Weights of a small GPT-style language model, trained from scratch on English Wikipedia.
Architecture: LayerNorm before each block, no biases in attention or MLP.
Training: a variant of Muon for these matrices, 12995 steps.
MLP neurons of a small language model. Each row is named by its layer, matrix (up: input weights; down: output weights) and neuron, and shows model dimensions 80-175. Each number is 128 + 32 x the weight over its row's rms, rounded and kept within 0 to 255.
After each neuron's rows, "fires before" lists the tokens most often just after its 100 highest values on Wikipedia text that the model never trained on.

L7.up109 [101  75 108  72 158  57 161 145 134  98 124 212 123  98 167 128 140 158 138 216 145 129 171 122 117 142 121 134 107 168  66  98 137 119  81 168 130 134 104 158  93 151 118 150 115  99 180 115 100 108 109 161 182 153 144 112 173 173 123 127 100  86 133 106 127 162 143  91 111 117 121 102 143 108 100 141 151 109 135 127 160 100 142 115 125 137 103  59  86 168 125  98 102 113 158 149]
L7.down109 [137  87 109 116 140 106 144 171 111 136 178 154 145 111  83 109 121  55 144  84 125 176 109 109 147  76  79 119 130  66 141 132  96 140 160 100 139 213 115 128 101 123 124  77 127 162 112 113 131  96 114 133 154 130 190 160 124 128 132 172 100 187 131 159 154  96 168 163 141 167 115 157  90 175 156 122 120 101 131 170 115 138 114  98  97 207 139 137  94 131 142 159 133 126 123 151]
fires before: "-", "\n", "|", " He"

L8.up721 [134 164 108 152 122  59  78  74 117 129 144 118 114 192  94 169 167  79  76 149 194 138 114 124 141 155 172 145  81 168 108  91 175 110 146 149 157 137 143  99 125 163 100 162 143 125 151 118 159 107 204 129 116 146 183  77 137 127 117  69 123 161 150 118 142 146  86 108  89 165 107  84 183 187 141 152 101 164 113 164 136  94 129 120 163 101  72 104  57 138 133  81  76 158 160 169]
L8.down721 [ 76 124 130 116 122 178 150 202 135 130  95 169 102 124 155 139  91 144 158 167  91 129 123 143  98 164 107 141 182 158 191 146 100 165  94  95 124 117 146 144 148 100 148 109 104 128 156 119  91 159 141  77 141  96  66 141 137 169 114 149 112 162 135 163 179 108 133 131 158  67 204 185 141 125 111 117 122 113 101  98  96 177 145  97 141 124 169 145 177 148 125 121 201 124 116 149]
fires before: ",", ".", ":", " and", " a"

L8.up286 [116  82 119 142 142  96 146 121 132 128 144  68 124 191 137 111 125 205 166 134 103 160 132 119 125 143 103 137 119 179 139 124 128 148 101 171 184 121 112 167 169 164 127 138  68 123 130 137 127 128  86 131 155 187 125 115 105 141 171 128 156 107 157 121 142 169 130  65 148  98 129 144 123 161 118 120 157 154 130 212 137 105  99 103  88 155 140 134 144 143 154  88  94 134  93 114]
L8.down286 [ 97 126 175 160 152 155 147 106 143 152 160  85 149  77 135  71 141 180 120 127 118  97 142 145 154 117  87 129  90 113 170 109 164 139 141  93 121 189 202 136 177 168 146 144 107 128 124 119  70 121  73 147 140 145 137 201 146 119  37 148 140 115 193 113 152 158 154 112 159 128 110 165 169 118 190 128 105 117  74 151 117 123 134 109 123  91  76 118 141 135 154 143 158 144 116 139]
fires before: " |", "\n", ".", " pm"

L12.up626 [132  97 168 207 127 138 114 162  70 154 118 174 148 163 167  95  42  85 127 165 166  70 116 165  84 128 127 146  96  86 121  88 107 125  72 129 139  81 171  91 112 110 108 168 107  58  97 135 100 109 137 114 181 166  98 159 156 175 118 160 119 154 163 122 132  77 164 128 125 120 134 131  83 140 120 129  95 130 137 113 128 140  77 133 135 111 102  75 135 108 140 102 119 128 109 130]
L12.down626 [155 137 122 168 177 151 171 166 100 133  93 105  98 163  48 119 162 118 151 125  91  96 108 172 157 120  57  79 136 133 141 190  94  81 162 123 107 117  82 161 110 126 175 127  84 205 128 101  94 118 146  88 137 129 142 151 141 187  95  92 159  76 144 130 123 152  57  67 183  77 152 168 110 125  71 134 129 122 159 137 137 119 143 178  75  71 158 160 101  83 124 105 142 131 116 198]
fires before: "1", "7", "2", "8", "Portrait", "Birth"

L8.up543 [ 55 113 138 226 118 115 138 197 165 165 160 138 138 130 134 126 186 118 132 115 170 103 159  84 145 143 121 125 180 138 144 122  89 181 145 185 124  77 118 161 156 130 147 124 161 111 127  94 147 116  91 149 103 196 144 142 127  92 141  81 102 139 103 128 166 178 104 117 111 157 149 122 135  91 136 125 148 114 153  88  93  95 115 142 166 122 163 104  73 150  95 116 113 139 124 182]
L8.down543 [153 106 145 156 152 109  85  96 112  77 109 131 118 110  80 130  96 140 108  94 105 160 147 145 114 140 142 185 144 102 162 125 168 103 122 172  91 169 131 188 119 172 157 129 145 129 137 156 134 156 129  98 175  96  83 155  52 150  46 130 116 107 154 155 158 156 147 141 127 154 135  94 137 144 144 176 159  99  85  60 162 117 106 156 108 167  93 128  79 156 192 138 123  95 126 183]
fires before: " |", "–", ":", ")", "s"

L5.up373 [178 108 101 165 104 184  82  38 134 145 130 126 117 181 118 109 167 106 174 111  96 110 111 164 102 138  88  54 122 146 104 150  67  86 130 129 156 125 100 135 179  96 168 148 180 170 197 159 135 105 123 138  85 144 151 144  90 165 143 126  55 111 145 123 137 152 115  94 119 101 112 169 134 179 124 118 126 189 122 107 143 138 144 100 101  92 102 119  84 177 142 116 143  72 132 176]
L5.down373 [110 161 140  97 145 146  92 124 114 131 190 127 150  75 175 158 189 160  98 133  89 139 154  88 127 136  40 165  58 159 144 107 108 134 141 136 154 139 140 127 114 152 138  10 124 155  90  96 137 149 145 139  47 112 184 183 148 138  96 183 162 120 149 114 130 118 116 114 172 130 103 148  86 151  94 197 123 117 106 108  97 115 113  28 116 110  97 174 136  81  68 115 133 145  78 134]
fires before: "\n", " ", "s"

L11.up341 [120  94 110 139 148 167  48  92 156 179 122 192 115 101 151 173 165 116  96 172  93 109 163  76 116 144 131 182 114 125  67  89 130 145 125 214 136 182 132 120 113 134 157 112 137  71  95  84 157 158 173 140 124  73 149 154 183 118 126 213 151 180 123 128 116 184 127 183 141 140 138 159 128  94 149 142 194  77 160 146 137 154  96  83  90  54  63 174 104 125 121  81 150 138 118 103]
L11.down341 [116 135 191 103 165 141 115 104  60 155  98 122 172  82 106 185 150 161 169 163 125 111 125 155 148  95  83 151 148 122 112 120 141 134 130 119 160 133  93 159  74 194 124 114 161 103 114 116 153  99 148 118 132  99 149 118 132 162 125 210 113 101 106 118 131 145 145 170 132 169 110 129 127 129 145 141 122 163 208 149 114 130 129 101 101   0 107 177  90  85  94 110 143 139 143 118]
fires before: " ", " Dem", " —", " Republican", "\n"

L12.up249 [138 178 162  64 134 129 115 185 107  87 105 135 198 137 128 145 152 126 188  68 134 168 112  80 117 106 152 152 146 144 113 114 158 134 122  76 184 172 133 119 134  71 107 132 167 124 105  81 156 126 103  68 127 137 129 124  47 119 121 112  71 160 108 124 114 110 130 151 140 129  87 163 137 122 145 114 103 184  99 178 106  99  93 163 114 117 129 116  85 110 147 157  82 104 125 143]
L12.down249 [ 92 181 118  73 104 145 103 163 108 103  95 120 139 100 128  89 107 136 164 181 199 169  94 109 180 173 134 171 100 111 118  64 151 145 155 134 101 138  96 121 134 126 126 117  89 144 131 190  85 161 146 179 167 159  95 175  84 145 156 129  84 118  78 155  96 112  99 127  88 115 127 122 159 125 145 128 126 165 158 114 214  91 123 219 104  84 145  87 140 179 129  98  99 161 108 140]
fires before: "ing", "s", "ed", "ation", "ic"

L8.up620 [168  70 167 102 161 165  82 166 194 129  72 100 177 115  94 158  72 149 116 104 117 124  94 112  89 114 131 137 109 108 100 150  96 156  61 133  88 132 123 158 103  99 152 196 149 157  99 107 143 154 139 132 128  74 104 194 102  86 108 158 177  88 151 106 137 104 146 150 143 128 152 144  64 146 154 141 125 101 119 135 178 154 126 135 128  77 114 127 135 152 146 140 122 155 120  89]
L8.down620 [145 204 130 182 131 130 156  71 119 132 163 145 120  81 175 122 138 128 102  98  77 127 128 174 160 113  80 187 101 122 149 107  91 131 101 152 104 149 126 127 110  91  97 153 126 141 183 173 129 120  92 148 167  92 128  95 124 112  85 133 191 151 102 140 115 134  58 127 124  48 104 120 142 128 118 136 142 180 136 138  98 105 138 170  68 121 115 135 158  69 141  87  83 102  72 167]
fires before: " ", " —", " |", " the"

L13.up436 [152 130 127 104 135 108 144 161 105 127 155 138 153 132 154 135 134  68 136 140 145 120 133 176 170  76  67 149 131 100 119  92 177 158 137 137 125 179 129 146  89 142 102 116 126 148 160 115 102 143 160 107  50 129 108 148 176 154 118  66  79 142 126 168 141 108  91  97 100  90 118 123 147 105 114 131  82 173 130 112 131 163 117 149 133   4 137  98  84  98 165 147  78  96  95 160]
L13.down436 [107 103  92 157 130 118 155 161  54 133 117  77  87 182 120 161  95 195 123  95 110 106 156  87 111 144  98 135 138 118 152 160  94 106  90  92 110 158  85 157 186 125 175 178 171 113 123 127  95 125 152 170 122 126 131 133 146 153 133 162 148 110 146 119 123 105  84 151  95 152 172 108 178  71 140 139 102 104 129 139 104 111 138 170 131  92  32 204 119 122 112  85 131 124 162 119]
fires before: "s", "ed", " the", " with"

L12.up620 [ 64 115 166 197 153 159 102 144  98  67 157 121 154 151 106 154 129 146 125 146 121 165 123 145 139 219 167 137 127 111 121 169  75 178 162 108 163 160 128 177 113 172 106 153 144 127 170  72 135  65  91 175 121 155  39 169 122 138 112  80 116 165 152 133 164 112 120  59 125  95 140 170 139  95 144 148  84  99 122 108 137 175 121 129 140 126 109 144 114 137  90 180 119 112 151 104]
L12.down620 [132 146  66 151 140 200 117 190 180 142 160 106 145 117 103 113 112  85 143  96 103 146 145 172 101  35 145 135 131 127 204 108 124 106 157 153 104 162 133 115  99 125 118 141 127 143  87  93 118 169 103 138  98 163 110  86 113 112 171  71  67 101 102  99 113  98 153 154 139 101 105 115 111 121 104 116  65  71 111 105 132 118 145  83 138 135 128 121 184 146 119 154 140 108 117 107]
fires before: "6", "7", "1", "2", "8"

L7.up622 [109 138 139 118 138 127 112 123 129 116 122 110 220 105 100 145 111 111 158 147 168 111 144 135  86 169  97 124 111 108  95 134 145  81  74 171 200 143 129 104  92 140 126 126 108 116 108 115 129  51 130 158  98 148 170 153 135  76 140 121 122 130 105 139 169  90 164 144  93 136 153 120 137 157 119 201 162 118 131 116  92 154 117 158 167 112 131  95 109 150  95  74  94  63 201 134]
L7.down622 [147  96 111  73 177  74 116 131 132 151 181 178 154  98  89 176 110 127 126  84 122 102 102  78 171 116 141 136 110  67  81 167 147 169  73 160 148 107 121 145 115 145 161 128 150 135 168 149 164 167  87 159  92 161 163  92  86 161  94 137  79 173 153 135 108 149 118 191  63 139  86  94 151 105 121 146 113 141 136 141 109  89 131 134 128 125  71 150 133 146  77 128  90  78 112 137]
fires before: "\n", " The", " He", " It", " In"

L7.up76 [129 140 129 148 155 134 101 147 135  85 119 162  86 172  93 104 114 113 186 133 163  88 121 180 121 123 143 103 151 109 152  88 164  82  99 158  95 176 140 116 174  67 189 123 115 149 128  93 107 153 139 176 115 140  90 159 154 123 106 166 132  61 140 103 115 128  98 117 120 112 134 138 149 118 163 114 123 121  87 137 141 106 120 100 126 130 169  49 110 118 120 184 201  73  91  83]
L7.down76 [109 132 124 149 117  94 176  84 154 148 108 149  92 114  75 137 143 170 134 142  77 160 173  76  86 167 177 118 156  95 134 201 133 182 158 159 146 160 163 130 165 140 137  95 130 148 126  98 132 102  99 141 100 128  91  57 124 146 142 118 156 153 171 115  69 102 144 206  95 184 145 106 127 129 150 111 131 231 170  43 112 158 107 148 114 162 118 197 133 125 115 126 130 100 149 173]
fires before: "0", "2", "1", "4", "d"

L13.up501 [163 125 156  93 151 105  93  79 155  77 132 118 132 112 180 135 139 154 143 166 203 112 152 160 157 108  69 147 102 193 126 143 127 138 114 166 105  96 154 123 175  94 122 139 136 151 116 106 134 156 136  79 129  85 132 100  95 150 163 109 130 109 115  94 125 115 106 168 161 101 193  86  93 110 165 101  80 125 117 126 181  54 108 102 130 145 108  94 214 152 109  94 117 140 110  90]
L13.down501 [118  67 130 133 153 120 154 129 116 134  74  80 103 107 127  81 142 130 119  92 125  81 205 103  89 150 159 105 114  90 140 130 116 105 130 140  49 110 135 185 133 117 135  97 119 185 188 109 110 118 117 136 137  87 134 141 138 130 113 124 177 124 136 170 120  94  98 120 147 182 128 143 175 103  76 158 200 196 115 171  92 174  87  91 138  90 117 139 125 133  89 122 126  99 159 174]
fires before: " |", ".", "%", " in"

L9.up13 [103  88  78 170 153 106 106 159 142 117 128 119 174 145  89 113 133 160 162 125 138  96 106 146 114 155 134 112 116 144  88 116 131 143 108 165 139 120 151 135 120  86 138 120 167  67 177 106 110 112 154 129 143 136 116  96 127  92 137 124 119 140  82 112 189 189 110 173  99  89 146 139  94  73  97 118 126 165 128 156 209  96 154 129 127 142  87 111  84 118 139 132 138 122 226 216]
L9.down13 [131 145 181  88 198 154 151 152 136 169 153 115 107 116 193 147  94  67 149 143 184 146 173 130 120 105  71 140 104  50  99  71 143 128 112 110 120 111 100 105  82  82 118 114  75 171  52 175 175 126 202  92 128 159 166 148 124 151 110 129 130 120 133 136  89  28 156 114 174 153 104  73 142  85  67 115 136 128 171 140  87 116  87 138 150 168 179  98 157 132 103 158 139 149 142 117]
fires before: "s", " to"

L8.up45 [134  69 139 131 139 103 145 169 133 109 110 108 158 131  94  88  87 114  91 115  86 126  90 190 135 166 146 135  98  92 115  82 101  81 145 130  71 118 144 103 192 159 159 119  89 187 114  89  98  99 129 142 133 118 137 155 138 144 148 141 143 101  76 130 117 103 154 172 115 178 140  77 106  57  96 118 181 138 158 143 179 131 189 125 143 148 128 123 107 114 122 142  68  93 160 109]
L8.down45 [105  77 128 158 134 115 129  80 109 110 168 104 161  84 141 126 110  96 106  96 159 196 205  81 168  77  76  95 163 105 155 118 162 116 122 191 132 154 102 173 111 147  91 111 170 186 139 123 117 143 164 102  88 119 122 135 117 132  61 129 156  83 151 133 150 138 106  78 122 104 139 134 195 175 107 176 175 114 102 141 124 131  69 123 147 139 120 115 186 155  69 123 140 161 112 180]
fires before: "\n", "|", " He", " The"

L11.up126 [ 86 114 189 120 163 173 135 140 110 121 152 133 153 146 176  94 164  83 155 135 131 128 191 108 164 134  81  78  83 107 131 125 162 105 167 172 143 117 194 163 150  95 130 140 108 134 137 120 108  90 160 140  79 106 120  88 130 100 156 128 146  88  59  76 147  75 102 164 121 114 112 129 141 115 102 177 101 176 177 172 164  60 127 103  80 150 115 130 144 140 135 152 119 121  95 123]
L11.down126 [ 83  71 197 104 127 139 125 150 140 108 110 190 154 109 149 162 105 115 129 155 115 108 109  88 156 152 100 192 147  98  88 108 181 119  74 169 141 110 114 104  53 132 148 130 103 106 146  99  95 152 187 167 124 174 112 129  59 128 142 125 119  62  90  81 128 111 179 178 110 123  96 129 188 106 152 129 132 129 137 104 118 126 107  95 152 131 103 130  68 141 134 158 126 149 180 137]
fires before: "\n", " He", " In", " His", " She"

L13.up560 [110 186 150 129 161  85  94 181 100 123 193 112 166 115 135  95 112  87 135 112 137 113  98  85 192 134 101 163 179 106 152 184  96 103 114 130 117  56 156 118 170 117 186 116  84 140 169 118 119 123  98 140  93 107 147 154 130 200  94  89 115 118 129 103 107 143 135 177 144 120 175 132  91 182 116  92  99 107 128  90  85 159 156 152 142  87 181 129 109 111 148 144 121 105 133 182]
L13.down560 [ 81 122 150 183 123 100 106 109 101  83 108 130 103 185 200 100 177 135 116 124 100 173 133 125 100  80 162 100 121 126  94 106 138 200 156 114  86 118 186 108 238 120 122 148  85 162 121 142 125 117 189 172 133  99  98 121  90  94 138 146 128  96  92 122 130  97 106 110 127 180 151 152 139 138  65 110 135 183 127 135 143 179 122 113 127 166  78  66 126 125 140 154 117 129 159 137]
fires before: ")", " |", "==="

L8.up571 [129 116 143 141 162  93 115 111 201 118  88 103 195  75 137 120 117 133 107  87 134  51 118 154 122 123 121  89 123 102 133 119 149 176 163 174  93 157 118 118  85 151 131  68 111 146 145 138 152 140 110  41 119 186 120 175 170 159  94 106 104 164 131 136  81 115 158 121 101  91 192 130  95 127  81 153 177 144 110 132 156 141  64 134 155 143 107 145 111 118 129 101 111  86 155 161]
L8.down571 [ 95 114 177 153 105  93 125 166 147  99 125 118 147 134  77 120 144 178 104 111 123 125 170 125 143 179  96 151 166  94 108 175 116 140  78  60 137 185 156 145  59 129 120 173 109 155 126 120  58 127 119 154 117 137 104 107 149 162 147 198  74 102 171  62 129 143 134 110 144 132  78 114 169 154 129 160 118  94  73  99 139  68 100  92 140 219  61 163 124 155 133 151 137 136 118 121]
fires before: "-", "\n", "|", " and", " "

L11.up86 [ 70 139 164  86 158 115 165  95 140 123 115 159 144 143 102 139 114 145 137 159 154 117 124  73 176 147 136 143  61 118 114  87 135 162 152 138 153  85  99 126 105 154  71 138 113 131  85  81 115  95 153 125  84 120  89 143 159 130 141 121  76 119 138  90 155  82 109 104 110 183  79 123 117  66 171 167 163 202 146 149 160  91 136 120  94 181 123 117 126 162 126 135 116 155 191  84]
L11.down86 [109 120  68 116  91 143 101 121 138 147 150 101 150 145 142 148 111 108 100 163 184  99 150  89 157  64 130 144 133 130 113 122 168 151  61 151 172 115 125 147 123 138 145  67 124 146 137 115 115 163 174 162 157 106 113 136 144 103 118 222 141 166 128  68 132 129 186 167  74 165 165  86 130  94 161 118 174 141 159 181 109 120 153 154  77  82 106 146  75  98 162 141 130 156 164  97]
fires before: "\n", " He", " In", " The", " They", " His"

L11.up24 [ 82 149 167 151 129 134 148 120 121 128 114 131 151 164 134 137 111 157 134 182 152 155 111 100 172 141 163 138 136 102 191 169  83 122 165 137 102  81 121 158  55 162 143 117 100 137  84  27 154 112 161 126 123 119 135 126 142 154  84  97 100  99  91 118 152 186 111 109 135 142  97 122 117 209  77 157 160 211 159 150 119 141 128  77  65 142  48 116 116 183 170 146 168 130 170 137]
L11.down24 [137 133 115  89 100 103 118  93 172  97 166 143  92  63  51  71 154 160  77  88 149 143 147 124  98 143 130  82 103 144 102  93 171 143 153 158 136 176 154 198  66 126 127 124 125 100 160 111  98 104 124 112 135 114 111 145 121 102 117  96 145 114 148 107 100 113 162 168  89  81  76  91 167 110 167 106  96  86 164 102 153 100 108 141 133 182 105 221 136 111  67 120 164 158 140 187]
fires before: ".", ",", " |", " to"

L13.up340 [ 84 140 162 124 188 161 197 151 137 146 160 163 213 129 101 111 112 115 113 121 134 114 131 148 113 146 130 104 157 135 111 147 121 123 118 152 112 130 127 137 162 149 101  68 118 138 108 186 112 117  82 116 151 136 164 207 117 177 156  88  88  53  97  78  67 103 116 143  84 194 111  96 102  84  87 123 104 171  91 172 154 106 132 132 140  90 112 159 118 139 111 111 161  51 112 130]
L13.down340 [136  97 117 147 143 123 111  90 193 155 103  63  73 161 177 132 147 129 168 128 114 127 122 145 116 108 224 154 110 115 209  92 134 147 151 105 112 181 149  86 140 113 103 174 122 102 145 142 174 129 103 131 155 133 121 138  99 108 127 131 148 112 108 123 138 117  62 101 157  13 123 119  96 127 173 162 114 122 100  83 118 178 143 136 180 123 190 115 110 106 120 122  99 157 154  49]
fires before: "\n", "-", " The", " He"

L11.up28 [124 125 145 144 115 185 105 108 112 162 102 110 140  68 150 154 172 182 144 108 149 138 170 136 193 123  67 131  81 140  98  74  72 119 166 158 141  86  91 142 137 149 103 175 117 130 108 131 135 100 181 188 140 139 138 123 115 134 149  87 134 154 168 112 133 127 123  97 176  75 135 113  80 121 127 188 160 119 143 123 160 140  72 134  97 148  76 154 138 133 131 137 130  94 199 115]
L11.down28 [101 103 172 120  85 147 117 190  68 103  77 138  98  93  98 169 123 133 158  54 125 136 121 107 131  70 119 145 141 207 140 173 148  82 129 152  89 109 133  58 179 103 180 114 141 100 153 158 104 153  32 139  78  82 115 174 108 145 158 125 140 136 108 111 127 159 155 151 105 129 101 183 120 152 163 123 156 138 181 121 111 169 144 119 105 191 175 145 122 141 126 143  85 162 136  62]
fires before: " |", "\n", "9"

L9.up383 [144  60  92 168 153 107  84 126 130 106 141 171  52 133 139 106 131 134 147 128 139 124  99 112 127 159 111 154 159 149  91 119  72  73 101  87 116 140 139 113 155  73 113  92 139 160 137 173 109 120  97 109 101 124 117 177 120 152  93  92 150 110 203 118  98 178 123  95 150 117 204  90 112 136 139 108 116 166 151 101 116 143 109  81 168 178 152  89 192 183 108  72 128 107 121 112]
L9.down383 [146 107  64 126  89  95 162 136 115 151 114 128  93 123 148 129 188 106 114 120 140 111  75  79  68 186 131 144  93 114 113 154 176 157 124 190 151  70 126 137 170 132 143 112 130 108 115 114 146 127 167 183 123 134 117 176 134 168 124 156 189  84 141 103 126 109 161 125 210 162 115 144 124 100 178 150 133 135 112 147 109 109 125  70 146 161  85 107 118 116 127 166 164 106 178 142]
fires before: "\n", "s", "---|---|---|---|", "ant"

L12.up490 [134 153 170  84 122 132  97 162 128  89  91 165 145  65 131  93 116 163 114 129 143 201 166 121 181  90  85 122  99 154  85  70 154  70  85 151 119 131 109 138 184 123 143 133 138 105 157 115  97 126 189  93 132 158 148 115  91 158 157 130 163  89  80  50 124 123  89 111  59  62 155 111 104 152  66 109 173 164 146 110 113  86 124 152 140 135 130 120 149 179 137 133 128 171  86  70]
L12.down490 [153 107 152 132 111 127 148 191 141 130 105 147 141  74 138 176 167 221 140 124 103 129 123 121 131 122  70 126 119 190 114 163 131 132 163 135 135 107 129 112 176 125 194 123 106 136 206 135 125 136 131 107  98 125 200 101 158 167  71 174 141 121 121 122 156 169  95 144 159 128 165  74 121 112 174 117 214 194 132 128 100 121 174 138  64 134 114 135  75 114 140  88  90  95 147  65]
fires before: "\n", " |", ":", "3"

L11.up593 [ 83 102 164 152 131 163 131  94 135  52  91 131 145  96 240 157 147  99 110 124 157 139 161 169 142 120  81 110  82 182 152  95 122 122 119 178 138 179 138 180 139 110 135 130  87 171 126  95  92 133 163  83  99  97 124 156 146 132  90 125  92  71 129 102 121 135 179 125  72 136 124 114 116  64 127 146 119 162 113 102 149 186 158 118  98   0 171 151 124 170 166 100  99  91  99  77]
L11.down593 [157 159 104 161 139 166 111 168 142 139 147 127 125 152 101 119 135 153  82 150 120 171 145  89 117 219 142 133  60 129  95 111  63 146  97 139 135 179  94 132 165 145 142 101 124 127 145  78 164  78 105 128 157 131 163 175  99  99 107 175 162 105 143 173 154 155 147 107 173  98 122  93 178 114 134 137 130 144 143 158  94 126 121  92 122  75 155 143 130  99 182 171 146 123 109  99]
fires before: "\n", " "

L8.up81 [161 149 151  94 116 117 150 107 121 124 167 133 153 163 157 144  95  86  80 120 128 107 178 140 158  82 139 159  80 153 194 130 138 107 188 144 181 139 123 175 126 117 140 133 129 148 152  93 133 108 150  64  55  97 142  98 150 122 178 145 191  72 122 151 115 105  68 119 129 139  94  61 103 132 169  98 115  65 107 118 101 115 122 104 148 222 156 127 183 178  97 160 146 106  95 128]
L8.down81 [130 152 105 136 127 136  97 189 136 206 149 176  65 141 127 153 120 129 168 116 147 142 183 127  73 175 107 122 101 104  95 128  97 126 122  91 131 108 110 101  66  97 105  93 127 123 142 159 120  68 125 129 164  72 191 120  86 105 104 124 123  95 104  63 114 127 136 157 127 106 158 107 132 122  59 131 163 141 136  98 122 144 178 113 195 152 101 148 109  81 115  76 119 128 125  79]
fires before: " |", ".", "ly"

L8.up56 [122 129 161 134 142 133 137 119 162  87 183  97 226 158  98 188 124  91  86 169  95 104 129 125 176 146 139 163 152 150 134 110 116 141  93 107 143  69  54 159 108 173 101 102 107 110 147  96 150  96 127 172 181 161 137 128 130 149 168 106 119 126  85  68 110 112  76 136 137 121 168 180  78 114 150 121  72 101 135 135 122  76 127 144 107 115 106 139 114 173 126 114 135 113 123 135]
L8.down56 [107 104 145 121  93  80 125 172 129 157  87 173 132  64 117  60 121 153 129 117  92 119 154 116 134 129 109  96 107 138  82 106 146 126 153 127 155 132 126 126 107 133 188  97 149 164 114  83  86  95 145 113 113 154 155  96 163 114 144 159 139 166 120 161 105 141 183 168 145 162 151  46 127 187 100 136 159 114 144 139 153  99 215 130 140 109 151 158 130  93 120 105  98 120 130 175]
fires before: "\n", " The", " It", " In", " He"

L13.up258 [139  86 175 124 193 144  48 126  95 163 141 165 174  91 153 202 148 130 100 144 146  98 116  67 116  79 122 144 110 153  88  97 170 105 112 191 158 131 133 108  89 146  87 111 137  97 112  69 167 106 133 140 103  83 161 148 110 113 150 170 144 126  66 131 164 137 126 162 100 150  72 169 141  70 146 106 124  89 169 131 121 147 144  90  96 117  87 161  93 108 108  92 137  66 134 137]
L13.down258 [106 126 109 186 126 137  79 122  84 184 136 164 146  79 116 147  95 121 158 141 153 126 111 169 148 134 163 118 160 134 131 114 155  99 138  93  82 102 129 150  90 147 134 103 168 111 164  89 167 179 156 197 161 123 136 140  81 138 116 211  74 109 134 111 122 155 189 168 128 117 127  97 133 129 111 116  94 120 116 230 160 142 103 156 152   0 103  86 117 124  91 155 117 126 120  69]
fires before: " The", "\n", " It"

L9.up602 [105  81  93 126 137  83 120 134 146 102 159 136 114 152 117 109 133 153 159 123 150 136 148 202 105 141 118 141 136 162 186 122 120  99 181 180 109 134 180  99 167 157  91  81 145 158 101  79  90 168 134 139  83 104  72 116 114 150 152 189 124 129  87 170  92 152 123 152 148 118 159  78 119 150 115 104 116 125 142 125 172  77 122  59 187 113  95 103 166 171 122  64 176  86 146 107]
L9.down602 [ 87 159  97 120  93  80 151 122 166 152 146 153  74 118 154 158 179 133 158 121  93 158 160 123 102 159 120 146  97 107 182 151 136 119 201 139  90 137 155 166 142 144 101 134 187  48 100  89 153  91 142 119 122 144 106  89 146 129  70 124 114 164 116  95 116  85 160 161 103  89  67 143 135 105  97  98  82 151 141 123 140  82 151  93 145 148 145 119 147 146 111 163 144 136 138 177]
fires before: " |", ".", ",", " election", " were"

L11.up547 [ 69 153 129  77  83 130 122 168 143 154  87 150 157 166 112 157 110 127 123 142 119  72 140  58 127 123 103 149 141 107  85 110 162 204 199  74 114 157 208 129  82 137 156  94  76 177  83 134 133 189 155  95 130 140 114 111 130 146 105  97 134 141 128 141 216 163 150  77  63 144 118 110 128  88 133 138  80  94  54  92 153 125 113 106 157  69 136  99 105 131 114 174 104  75 175 126]
L11.down547 [125 158  77 133  95 151  79 120 132  76 191  99 121 163 110 156 144  90 173 175  87 124 181 100 123 100  93 129 153 196 149 177 178 134 212 173  98 137 110  99 186 115  77 200 151 111  77 142 166 110 147 146 117 158 199 104 114  86 165 127 123 104 125 155 139 138 110 108 161 144 140 165 104  74 149 110  68 149 146 124  98  99 103 204 170  90  97 146 106 124 104 149 102 120 168 113]
fires before: "6", "7", "5", "zy", "track"

L5.up165 [ 86  89 137 205 107 187  96 145 110 142  92 184 196 108 170 131 117  96  82 121 150 135 156 125 139 167 117 140  71 175 119 118  70 135  90 161 102 147 151 101 121  78 107  63 149 121 160  77 140 144 104 129  86 139 167 142 182  86 157 119 103 147 108  96 137 106  99 171 125 130 101 110 108  86 147 136 121 235 163 112 157 165  88 106  90  64 114 106 117 230 183 128 150  77 121 124]
L5.down165 [101 174  47 147 187 159 108 118 147  95 194 106  91 115 140 139 140 133 144 162 111 167 117 113 161 161  88 156 145 117 164 174  74 131 101 172 196 131 149 147 133 116  83 108 173 164 102 134 171  60 175 104 119 112 140 131 155 136 106 122 100 148  42 144 115 120  86  90 115  79  95 157 148 115  97  59  75 172 148 143 108 171  77 129 101 128  77 123 139 162  79 186 186  89  94 101]
fires before: " ", "\n"